Weights of a small transformer language model: width 576.
MLP neurons of a small language model. Each row is named by its layer, matrix (down: output weights) and neuron, and shows model dimensions 0-191. Each number is 500 + 25 x the weight over its row's rms, rounded and kept within 0 to 999. Numbers have three digits each.
A block is one neuron, or neurons of one layer that tend to fire together. After each block is what it responds to, as a language model described it from the Wikipedia text at the highest values.

L2.down470:478497555503524453507511497481534503479468510503490477505495456470489536487523480527487501522457479527476517509502492500492497494512485509480483494496521494535516486496500503511535489472504502527522485500510508493477493507533519477504464499559495478488502495505529526531506483477513526466466438537536505503473508476496520477461529522484499451506532490468483488532530499530489513497519534507490534485510499547458483503490535511518495494448518504486501488508537523521492481476503508519515494523513534491527489463500531453507468494473488522490537485458471536524502513507484497519
L2.down1106:483511463497515522516503530562488500471503487526476472508474513520487567501469494504510488421502571485488478461530542535483506492507459546519501489473489523491475503473491519488501532492483463486473519474507538478485542523565524560524495485484497495485481530468504509519478524509510528478504518509515502556499480514488503482489480521519490464460465563492517497497502505521515500531475452531504476511495486512455482475441470472511489501482535499463478486471538511512509503511467460495577491466464506506531523539487493506513489513509448506542457480496490503459492508488504500492
Responds to: Last digit of comma-grouped numbers in table cells before the pipe, e.g. vote counts like 7,48(5) or 8,30(5); weakly, mid-word pieces (un-rel-eased, ce-ns-ured) and Award.

L2.down820:510537527503493491502495488512498516516542465491485516506499522478504507430503469510484484492484493526497509487505528503488516489580498525498491529443506514481507515549531484501514504518507495481499506482516498497495546503496509467502523540501491455488466499493476440484517550532504507547516499512506470466507518491480480504515455492516519484425508488511527454536492485485524497495468488543480429485502515483533498492478497538496551501527464514564505498500561510459541456528502494525498495498522498477507477496548458504507493494485485472496499498504539502489504488515522469520
L2.down1457:511440482534453519489509543513477501487465503482527483512501492511489448502478484474515526519551476495514460514502517512547544494535460504518490498492504499495548494500480505490531540544475496497504496532493457501557528521531479478549492504516518547488516548521521488534492553485545461509482470490504526514521527487477529487505473525518468516526461534489557505502527492509505486486538487494467504509503491501433518461486517525497475515550491504506534518525507512474524522503491487513533488517520532474515499545489516482534560460474498510507512499516524517481509467537485466519
Responds to: Periods inside numbers in Wikipedia tables and stats, such as 100.0, 49.3 and 24.7, and the period in rankings like No. 18, plus occasional score hyphens like 1-1.

L4.down1004:543530533500504507559484492480444502525497508436504498521496495542523470505469496438432483470486509462490535523519491498527475495500506538474465468529485523470483470498516506510484533502499507515490491489505497501481535480503526504493518480503495428518479473513496510505487487497511516494508521481504491432477500545475463504528451502477518484511487446474526488505518497507535470559497475519486512500495506510519491461469493474530498509486507492472516471467537500508462478503548521500491552516468491476502484526497518469465507506524454489534501498474470534485482455489468492525
L4.down1646:507507495504496504511536492540475476520475500472546526520532493505550480500512521516494489556518528515518490497475484485490473502470523526479469519514484472513523492490461501493463509490482465550505562492526476525482541498484484485483501484483522459499528542530486467472511513529494494466488467490486478485498488513474460510478495540534496446495523509488467511513478490478487515517458484475508464468495521519467499459485468472459515548487498475532480513530491492502477522529516511498527452466516499469438507490507500501562463486521507458489464492498482529531534469509542513496
L4.down1777:555505471436513559496483511495502496531485507481494521493486488515536505491479457510482539558520474456518497484508487499464516462491517536469516544462520496519549498506517505508513469501487534475499507491479526495503488525472529496479469479462542503495527488477511474478492429478518546499531510477540475470488481498489485506474462498528509522491480518452539477478479494500510491507557519504494493527537472488534502455502500526511531515517552528448519493517496467463514508531508538541502488547508464525512532536514511472506536470540538501461459447521509529466513453480489527465
L4.down1913:483466515521508474495432470562490489458514481512476516498518452501504495475511500510505525477492483491532511545507497496543480500541467496477489474439508514540514504448476534482489493508499514510513513473494470548472510504503484525486444465443476432491538467548515473493479510513552527509478499489529528481476470514497485496480470472528510451463509503511518528512476483489536508527518497473478456471497492527513486528511512429487495456490508555479558463532504494513505493510538512516566484472505482539487509464511518468524489513505539502479507505476524498541513500472524477508
Responds to: The second = that closes a wiki section heading such as ==History==, ==Career== or ===15th century===, right after a first =.

L2.down67:486540503535491514507534523540476485473505517488508495501520498491505467534493482496471544510512547503496515434476511492475502497515511504512517521470468457523479503538539493496502524468518456486520509525482491542480501495507522457477503489497508542457494482465511493462504553516535497519467504511506542495523470526528515551488519509530521523476478534519511498510525528487461530490522467480504506519504478508519491518526508512557527533465461494458473473536519499468511480529542481523524479527512522484504506520517487517470501454512519527515499503485524504493481493480517541515
L2.down1889:496511519508503469518499479527507486531517521535510542531522476448526538476486471502488544500463500503470518480485510466498452496513506455503481508462480482501487463490483517489491455452512490530473476532542493503501482507513492476504487424474502501508549497566463555469527480537548494500508485482498498554523511494476483526515562509525506487529548467540528504497529516503483511495462479478491487543498491528509490492506525457501448502457527488463541482564454517510513480516484490482506446476495521507468517521539502513478475530487518545469494498458462513520505500473439526540
Responds to: Closing = signs after Wikipedia article titles or section headings (= Seisyllwg =, == Works ==), plus word pieces after hyphens like nine-month, vice-arch.

L3.down528:511515496497487474529511507541483485512453478464511548501509487479480517459490478511492477497524528480505517520481514491507534468471499518490536489487492523506522501508516493464509484502459452502472485557486508452522518508536526485491497558517481529463536444499492455495568479498494508466525515519498538467464492506463506495499505460558494524590519452505488495513504512491512517467482520530488507524477477524480553443521510505456532438488556458467491501527515474493529511540492497533493520499513500528511512495518498480513530463472515511492495524490462499450479506463491509529
L3.down562:466515499511475503529491539486511505492503479524513466494482504508540551499451478507497471514505543458479540545520474464502454524537525498481513487437539500520513502499514470527512469530500525485500494539483485540484495517536520543519456504501486523526535501460485512492486517516528501435496549453549470453528490503515518470516477440550490498481522498514501444512514508532513495529513514479492492465487468509487504514481456498508500517535535508487488486484543471454507478504530514483475472542517482515521553560505451504479530543532502463486455475527508507515490470451496495514
L3.down871:502517517514476541468499530525516516493516414501536490549513503549495478499452427510552497500493516490515521502472483496529523482470501503545524501514471489526517498540511519490495506519483559506541543470548491494492486509505500539529514528467542499525451524511517486500517503546533502469512501540489512495481443443464521506493481506471499523486521548498468508511500496484523460542519469496486477524495469472507483462490546477507501508501491520417503522504499487508505513516482484487511492477504498504570484488492466505472496517503482477503526506486487554498520548503527489520
L3.down1687:559474520514486496549476503460486513498461474483460512509485482519471470541472463502499517514460501503523476506488520457465525510509486497509502464523487483515542494510538486451475511461487518514503504477491482457471510522488507515514509535484542484489527483498514482513529543510499519472456488492516480526487475496506487496514521491523502528482501458472491432487535510507484496476485503529509486554480514485480530457469487511501500498454545502502470546490526507500524493540516501494503531487460484492530488451538523445494532480479473516490485525560470504500510501512531537484
L3.down1838:470473528509500525523519486429470504490499584523506535516502531511492431454543499478498537478508511483491496458539484519490495494502479480492505525507496474478495454525494524531508491522474500474469509524483497489495490504459526478504491486503498466466469515505481459524512501487518524471503499507461451577530488520504523498462525490504464526410513504476444489494498466510483458503493489497503494453536495503473498453535493478509482487546501479519485500553542519465529491503529465509468508499469505521487512480496504508510470481490531460492493530539489434497487503495515496505
L3.down1961:494532517509521528483510447491481485486534521487481522520484489509486494478485510518546508478511484530528534501462514494508477469441458531542508524480469527515504539491503470507493478498495516518500485523457493507524431516475482510527503569497543530503503457504476504494512490505500491529512502536476494469509483459457520503520492488486541494549527527487474482471522459450507486572514525490479500571502493521490448530520464478483491505525532506507477501486452498532538526494513506517501496476464478503489487515512560529497504536500496502543518499512505534509472523501509487482
L3.down2037:489465523510481450511483484548519496498445545490504439506502496499502462524506530517498501505509524496492541468448476480509513540481491517491499478492494462473504513518460460523491496488501487524554469534513477536520524510515514492503513482516490521532484442516510486476514482523504524474519450520528480480546513488480511486459510471556442490501494461545518498492494516510516486477490517466515472489464494502480455493486501519560548478518504542494534517517503538499529518492496509514526475501485503472544486513490484491521561524496520488493493493507455519496489500491496499492
L3.down2266:507484521504484499514528457484487513485483495519488450501516518572515482465526518508509501528538474480497522447501503492532476521470507542520511513498490512441500533505497501486495484503485470528503489474514471491491514515476514514534498509524509449501482524514461510527471494521541518469478533547493547500564528472494501486468512487414527464491506519456501517496512473481476478520506505492477463515474474494449473481465496469529493509495475553463495500522552506484526541481546464505449516528534505467495502514484471486503465487495496521525480495499434572479476502534540537516
Responds to: Mainly the token m as the metre unit after numbers in heights, elevations and tables (1.83 m, 1,960 m), also word-initial m- pieces (mafia, muddy).

L2.down1513:476520526485451525514476491469521503476470511486540475494510485482501464467493532486507513489472505537457513536480480489473550472526488509513464487443506517496507486517496494485460496551515498515532499485501480507504508516516450505470438515518466473496514551494516509459493492527507529557440455509519508533513484476527509516478475497514510497473458537500520489499492497487500523498521548502493487523486458517509514508491452506521498487541498509490523502498501491495472485503514510550515487457480513480491470511512448502491494539485506529491516536511547496462441515465503507501
L2.down1976:512554480464505498509484489494510505493468497451461511485548500501502536522486511489527504469542489536516475494499513481490521504535520544513461493544534447531498509442517534483476500539496499484508491517508438502482549482517494531444493480490478506486504453504478519496490543518488462488490537467472496513450502469473529449528504503476545500479476519501495475509521478498513467504490524510505492480493545500478464476457477540514492507490502503569502504513511506516503542535451446525513481505514513523497505498497477479516463537475493484497492516471520512510486491510516493507
Responds to: Mostly the token " m" as the metre unit after numbers in measurements, tables and elevations (0.23 m, 1,960 m); also word-piece fragments such as "and" in expand, "umb" in Incumbent, and " such".

L4.down173:495466501483506559476501523474495475523488482550541460510507508481488506503470454494460481519496511520517481477478473479491442468495554500501490505471527506519521482539548532490506494557494502509519517497463551478455521426512508509471487497448508468497523524518474527491546481528517516496491489553511479475536478480516519451473489449498530508493484519507484446491495513494487444480533500496492516510481500477472508509556521539496500486483477508501490500490507507481472476501486569496531483519537548497523484521567512529513524512532527568503476483448459506478506487505474527500
L4.down401:489485547542527515504520448535516481522530484477510535497514488513522488521486512499486516518496544508461526469497495520511453517489480498524496482497496500534511549498543519512526489501528502520474471504466494460498529506487495477514512491519518516481525502498551511501533462513489505508450514472499501518524493486526516516476529492537509444512495481506513486487519484507497481491458509522492501495527508493516484498526542491492520502497535508547467452470572497509493460480513509487483523522530499463552520495506508480531515522522450502504490472535493487519487464498477519476
L4.down1075:556479495527512485487470497465520481480517482508467484467496483499510461455507498491507462467479489506466537511528511499502481524481461502492502489496491499501512466497495498493478526524485527496516502509528505498496438512487499457475518462505510467472459470509523471545503494493516525461522532501506485532486512519539493491554526459496472499514449483485469493516531510478518510490466522510502538468570550463476485506471520512480552509490498548546520460494537529482483507505447518501484510537516492510488493531528459524482493463529504515538487476459492516488525468499458496502
L4.down1304:500461531517504462502516479490497495492483520482496541479495498452484488412503461478461498496477545465507529499513512509506473507558506496494531509465458498502504508506470517519522531515497496511492495537483528509471506502550493491503537545502514499540507537467503463492496486450506508540474498508546511452508489530525550493519517492559499463504467468495511518505509491509516512492505481481491505528529492506491522533494506506493524463490478508517559519492504504505501493530474515493508482473484516453540503513515423517530500501454489504545443450485507527471501471505529517511
Responds to: Periods inside numbers in infobox and table data, such as 93.24 crore, 2.5×1.6 in and 16.7, plus dots in web domains (oceaniasport.com) and list numbers (1.).

L3.down24:500493525478488520480489493523451527475493507509510499483480521483516540497544493503536501504533540515505508508471487481497485487487470528477496446497494474472482508553513478489468521510473498496503530505536532547481486500481521498494499492511523473507500458519484520456555485551506484543470451535531482527524472476495489540514502526504503443505492496432516448519476534478503515504430505498533515459484540466483501504485485511462490511471424482498543506461525480474505492493484525502513536511492441463491498517522519472454539553497542491470515492487532499518532510545519542497
L3.down337:493489472541468529485469560517517503480504479493504505524476476489494506452483501511472478485465448479505542499507486487547497504532485497512487512489525515508515488475455473502521471549487526493507434519466452513506493483498460486507481468494532470528518446486476514517474510464495506478527484516528486528506515492488506515494482436535521572481464512511511526478534464497496512494519514507512495493541498516460495487494515519481515472493467504469511494458525541490515525510524497509486475517536506510521502450509479503491509473510506518493490514496499487502446472504502509498
L3.down605:533517475515503508556497547548491511500499503481508485463490502514504521557436516466480523521501452447521484510487520503542497451435519537492458542537455461492491490492499522473462485527494439487509491484485470529521492462478474535473524482504505478502515487499497537501489493527498494525495476483467485549497489502517522487538510500523493489559500495444479491518464493493509534490517495509500533481502479513468496503480490513454517464499472495482474519508499483480479488521501496512469549502505452515497480549454506553503476500500484500466497495480500486515509479495498463497
L3.down1021:532493488462518474454491491532453494482516503496552497442471491521526540537482515505528533490510480495453533506486444490560501478520529512472479478491484485537460519518477493491464429523543482501538469467492498498474520502534529532448462489508518492521500486509519531485511503512545474506474476482500470456495538503498498537516460495506524524485496488474521492535494491496516502485524485474516487427491498509497447524499522472469477499509453514528508501491461491516514521511474560502459493498531494510480487486501514485512483536562503486506510521490466461491558507504476475533
L3.down1190:494474457494512475456467507474546501494485457541507536477483544493534547504484469553527497514537497470520486495491480481527518509568458503494474484495516474476478483486490525519495519532498528537536474457474486496515505478492496460516512444479519561495500512493468516478477481512508479487525501494521485569521459491480501501503484504520491492434507514478473464498495471505532510540492511531525516464534481457494504481501484527517491472539527532499529484473558528549522513505507478491524506533489485509524511528483492461494480520484519468559510496468512550528483488520506508486
L3.down1613:549489501516543525492501493509538463488463502505511483455474474487474485518519483493530488492497493540476460514459460510505532487484533493530497485457482513509472524536486483518458521512513473471540471450528503487492515481483517476481504508523482502526485489530471534468540520528487462500498504464514481482531491492471455533520472507491437503495511483517533519542523532488474489507444492463493480459507458497519473549490499513495488545480410503505474484501452482519467544516479476510468507503516503504524503507499530512503513543558526500481547529528462498487529554505500495486
L3.down1651:506489481558520496485489483458471525527502533485534513527466498545468518439503488478510506468539501505528486488485501465476490496484477502479500493534501485530508440474493501489536549504494540461511486486517500488449469467495516480484484513493473498554521505455489515494491507537474505502492518490544517499535472476495493497451472517496542416528516509518433470511531522522531465534490521512533481548493503498478550495482507537458473512455502499489561492472548471454493471496498478499478491473493484499473479487492534476469499494503494527515501480501492475472498471486499486492
L3.down1764:475498506542566512520482538531467497482484521490463506450499502488469420437485479519483492503549514491538488550504487512522513522493499515507515524495465488482461491499499508532487563453518480502504494484464525503467521497538482498452553511503488503515492495489538550543530482518509491503460497476470504505496485491516459492504494504492472453450478441507484521460483516499535512527477541510522505509463517493457533529529498506507522454444486460545490511496511521498473510493498544471503514510489505505536492505491492504478481484510517473502490478486485516487510478499512500495
Responds to: Digit tokens in quantities such as census populations, vote counts, distances, percentages and scores, especially the final digit of a multi-digit number (2,94-5, 258,09-1, 5,50-7).

L3.down62:504527508458523467478489505574499513518522521484510538525478502517491563578519535519496528506519483457516492497521482482493456503487481485476504472484521495494512456511521542510478515485453471493493499485499484497477486519534482504506499475520499530554535499470535466508509532527534490503466540521481506503540492505527490484563495452462507524507509505476461500442488519538492475524525530521501520513529493486512486571486527463499511491484538497465489508549507487464473513516503534478507467533536513512481511515510526514523454513494483488503484506468497502465476421464528558482
L3.down392:461524510495516497513467523495489504447512476511497485510550520515527506463530500506538546503509488470487476529439518492504534519555471543486450529512510515517497475489483486496508564507493542489528484463424501484539482475491492486494516484506468522553515501469558479499479519500461503542460493497474533536500509527514513479489497498512503513474462494476479502480495454475481510552503510521525491527527493529474511500504534535516514481486531524498499458494555521497507458486458550486496503481473516457517476484526496487485530540533486482513487523512515541490510484531507549522
L3.down415:527478514505504498492491496504532523507475475493517513509492459515467530497523490473474531482515523506496524548476526497561501533507495475517489473494508521459546430497491527537452537485536507489464492477568517522494488513503499512529484525507534520495515491500469514504497474512502526503513518475467515487490472505505510463534491531487446481512503468528480479554523470503503497541496498491511519551497484525457462516478525463503537501475497531468486467481467518488461465494494441501519508465524487507519465525501489493493488520469469471526512452529495520496489478467497535484
L3.down1006:461506515518516512506540477517516507513488486527481478534516548540514529483482512467513503518546517493473460497470499519497589488472482511532474525501505514462515489510493488523491527513505526509502482453529550512515545488510492507513533469477531499504521490492539509498513475509504508499465483570501495491487491519511512528493467541522507483519454533493459520469479497533494510557485509513513485481515495454516463513513523466525508507498536513466499472495535508489510487451469487486499498509494468470521481466497507471500494519534462460480505470481525518503532500500436491486
L3.down1080:477539523494447531520507465463470465530497506499473497513517530503533449473544505471539523490549513487455463500499471491534465502527502497523493473473520528469564472454486477493515534493485492476478455479514482507473497507483476489461486523514500455505517488472458495492508492544508487457451557465504540487506476500465495497500515519519487498533523485503518487507544480473500522546486498467497516509500506502512574532490508462510510492457549476559538529506480496492482500471519473500523481449495445515517562506522557466467516482516498512503495460469494506521509467514511471491
L3.down1968:529520494501434509477481493525549517511554471534479511503505474514492554478483495482508466502504517506555455526530478481469459525545480454515531483519488554538472504490476520502503514519495520492474496501493526487503510514520501505515504464486512491490507522492500444523485480519516482488464455499535515480489467516474514474491552505525487445452521500526533534501466510517480474485547476516472469492464492483485463520476542525488472510490479496477528479506567518478506467514476513499551466527509494485535542483514502506530480505508498509516540510519471505480455531514501518517
L3.down2270:505516471470498477502495493520529493545519484455473486488507502521456547497507526521527458490522512472546514479539526528522546506500532476549445527504511470454519518569485490501493509511501493530516483475483459467501517523521426527498516508453508518517563533521514505526515463514506510478484466533471531525530508487474486471530471491521491518500477570523523497498505488488487478517554479514480518518541528492466517538478526508515491518481467567469495473534525487472517505447471513499515536513537482486467504524476483494490524538494444495497472518537505535483457494501499517511
L3.down2297:485518485536507515489474529501527499489518507492510510515497526453504558478519513532490548482525576509531488519505457521489503474563459493538512464460522500504513483503502504474523519510503500558482493496517517538489522510531496474481495453502503467483543482515540501530527511480510499476476520559480499503498501502518518491455483507530444507476523503533570551484510550495478524492480479468499501525454500507495464519513472522495514516476512543478471495500518506514524508518501561474500471502481494468492483482521486519469483499526501467480490495537520502519495501482529583544
Responds to: The second "=" in the closing "==" of wiki section headings, just after the title, e.g. "==Early life==", "==Reception==", "===Passenger===".

L3.down308:521472486538500474513463486503508526510510496473487474468488569518479508497474499518493504439503475499511525466507524481517575493471530442487506514445456510493518493506464511477510474470471517489510503478519455516544495488513531502476510513521522529492499491489456486498506498474505500510457508505547520541513492483454508507493472525515511490552501512524522478505459518521480511534485485502505498493481529528505497488500515558499521482467423521499508497535539517489554476517485515509493468512533521498486546523561488495520510492492459498507487487470520527515532526511473490485
L3.down700:509500486549512485497455474461527525517561487499512486500502473536483478502491478491519505478485514519499479495506500515521437498479516480489503487500556533607493505468459528477513456492496532498508497508454479459506472497517483495513483501464484471488503494474477523488484540549451524528491500513469516494498548477523498508495521488531534522503513488558516513447528505466479462481544519510517495518497522532454496507512502436492474460441469526498501495513542478517485510508482501522506466491459504543500514507479487497518466518522536505495520518468511494551446471547494516462
L3.down935:526462480498483471490532493505509516464500549481513505535538441571528563516454507463495498491522478486521502443487487461492485510507498498487495497457509525517453502500482534505508484500513536488508487502468495495514521495516507463467527517505563498512498516500479463517494504466517510475514512540537528487533511510520532483463455449484511460530509462496516493498486514526507529510535530499525488488454538501516516497544513519494504467534469529508518491514515511525523476492512452510509491501512460524514510507483500498473516506487492516543494470485536539477531486466460459508
L3.down1182:519488480510435476474447485480536520524540494506517534532506467510518515562493503527534484485503479494451480471510460473522470533428492481518490515509535536544487507510457507486523505539511496497525497530486490457515524506500498503515516505479486470519492513510488507511496533520493535508500502480492519493491506495467497509532469459499551526579504565519522514470498477507506473476529471459482485530493531507503461489523512524469491491468458527495468496523475489508498506496463449539520497476516514540534517488539503512505447489519494504498503522508507492493481510514481504488
L3.down1299:512562457486486517487456465475471508529489503474487500506489499523464440482446494516470495454480497477483476444460547521514498495501500511495528511529496513509497486474509491511493510512497535495489509535541466466510516471464496485548512510539501501519511462514512520486478541481526527498485497482513543469521496490496516511510538498503531511498564497479523510485494533513487482500482547488508517500455550521491496483484517516503469519469545498477570489467561488489529535490497542509481479458549511511442487512503518530511501480502519512500475525497471530507495477513484466499
L3.down1403:525505535562480460521505481525558514482505505509480519527529496544533493525527507461543487420488444543490517481489469485493532502493446461473481480508512466515496514541458508479518450551498497430555469497517474517537514502517468476518506519546527470478494473518489491495499522505476524484523494509557518516472501523551492501487494498505507505532551501499523480500526509510477531506485485491512437498510507466498520475507494469501508495486424561505488448515490481510472541483496499535535474463504489532493510481554500498539470500489520538465483506497487532510523520502502483516
L3.down1760:531514491586485439492505497507549533492499490492495533533537540445524498493512503503495497430498458502510535462534503515490469516482446448486498519456476500482509492471497508517507477542459517475527485477477483475510498528506514447520508494530531535495485474485452502515515520482488489520481482480548545549501522535490495473490504514554508489525551531493506525514485507550480500502530482527505484464485530498475465469505498506510488457495477556481520469470536543496547514490507476507562505531539491494474535513531508520474463492467516560509495499496530501505496522559445472516
L3.down1958:521470516492506479532479544547526490517470534507497513483542540512509499572471539528517475455530468472522491503498518502526503461431488514483473505520512490477522489532522503479482522495511498490480490432501493471506488499536484477495488529507499523474478495504490520503473487495489495478457527483487496534488472507463480500484467493519487478578501531488483486506535496516486496476531500504511502530503497505462414479519480572512490517479489545442521486457516506503513503533485490528510500507490504496494495498504549518473513516521457492533521464484466521474526508516473467479
Responds to: Decimal points inside numbers in data tables, especially election turnout percentages (86.4); also separators before party-hold rows and infobox colons.

L4.down893:471525499504490511510468493504482493464486469484507504504466483540554451480491523495508506556488472472497508524518501507505496534506480495508531464526536502499498533532448538515512526488501471500470502505485481464493524506504497484463489508471513463482530428498485496508512531516490493468523505530530477509506469475531465525500487493503536433467485481486467486486505507532524463469521402513505505475498475514513499463536495502571531523474490496508535496473521537515539505519504513477511506561437512500511521556525512485482551480502489476514486471507491534507492506466466480488
L4.down1305:493502530533535495482547471502499466493467504486499510475466502464478482461523505501480496536502514517482461533489452492502523530492511536505478513452499511495503472484477496485505516471510501482526466488516518486494530488537483484467543478485469492534514506490533516509488506477481470533537537482498489504509492470476489514549464487536463511518520482455445501497500491489496488541474524534506534530451461468535529468533501493520514507515501455511520475526550505491477441523482531483490510507508498505521532484525524492463484498504513438489493482505531515524493508541534478516
L4.down1340:503462521488467496490515467535497479490516506508513478500506523503501522506489485514494479535494542496487499520480529547471528481418470483496478511497479510489513518563528503517534480483502462488468500463512529520505519457521479461504515478461514504462488507484487521475520465489491484484482501462526533549469511497534547506535479491490452466585529495492514486511500466479497500510444485527520477486509494497473504456481496521516503518489499483499479456503503468496435513495493509500509494513518503476539541493516556485469527489482527494493477491510483516502513501540491507484
L4.down1873:473465513471512527539502505505479489482478498443497477480498512468503491466504494519518495523515499469476517483494528525535504490463481503490446500496495517425465502491495539521475491519448481541516516516535485505447478500536477480488488506473482448509446481530533494482497468522510465493502506500512489507503469495503492479493482492500494500491508478490508509487534547454512522520448482546477478489484523452484525537510489516488553504524446461545518463521487489530464544498504490480504485516467478512504488480469503504498503487479529474517493471479509473487463519483539467475
Responds to: Leading digits of numeric quantities in running text, after words like of, with, approximately, to: 5,987 ha, approximately 7 mi, 23 appearances.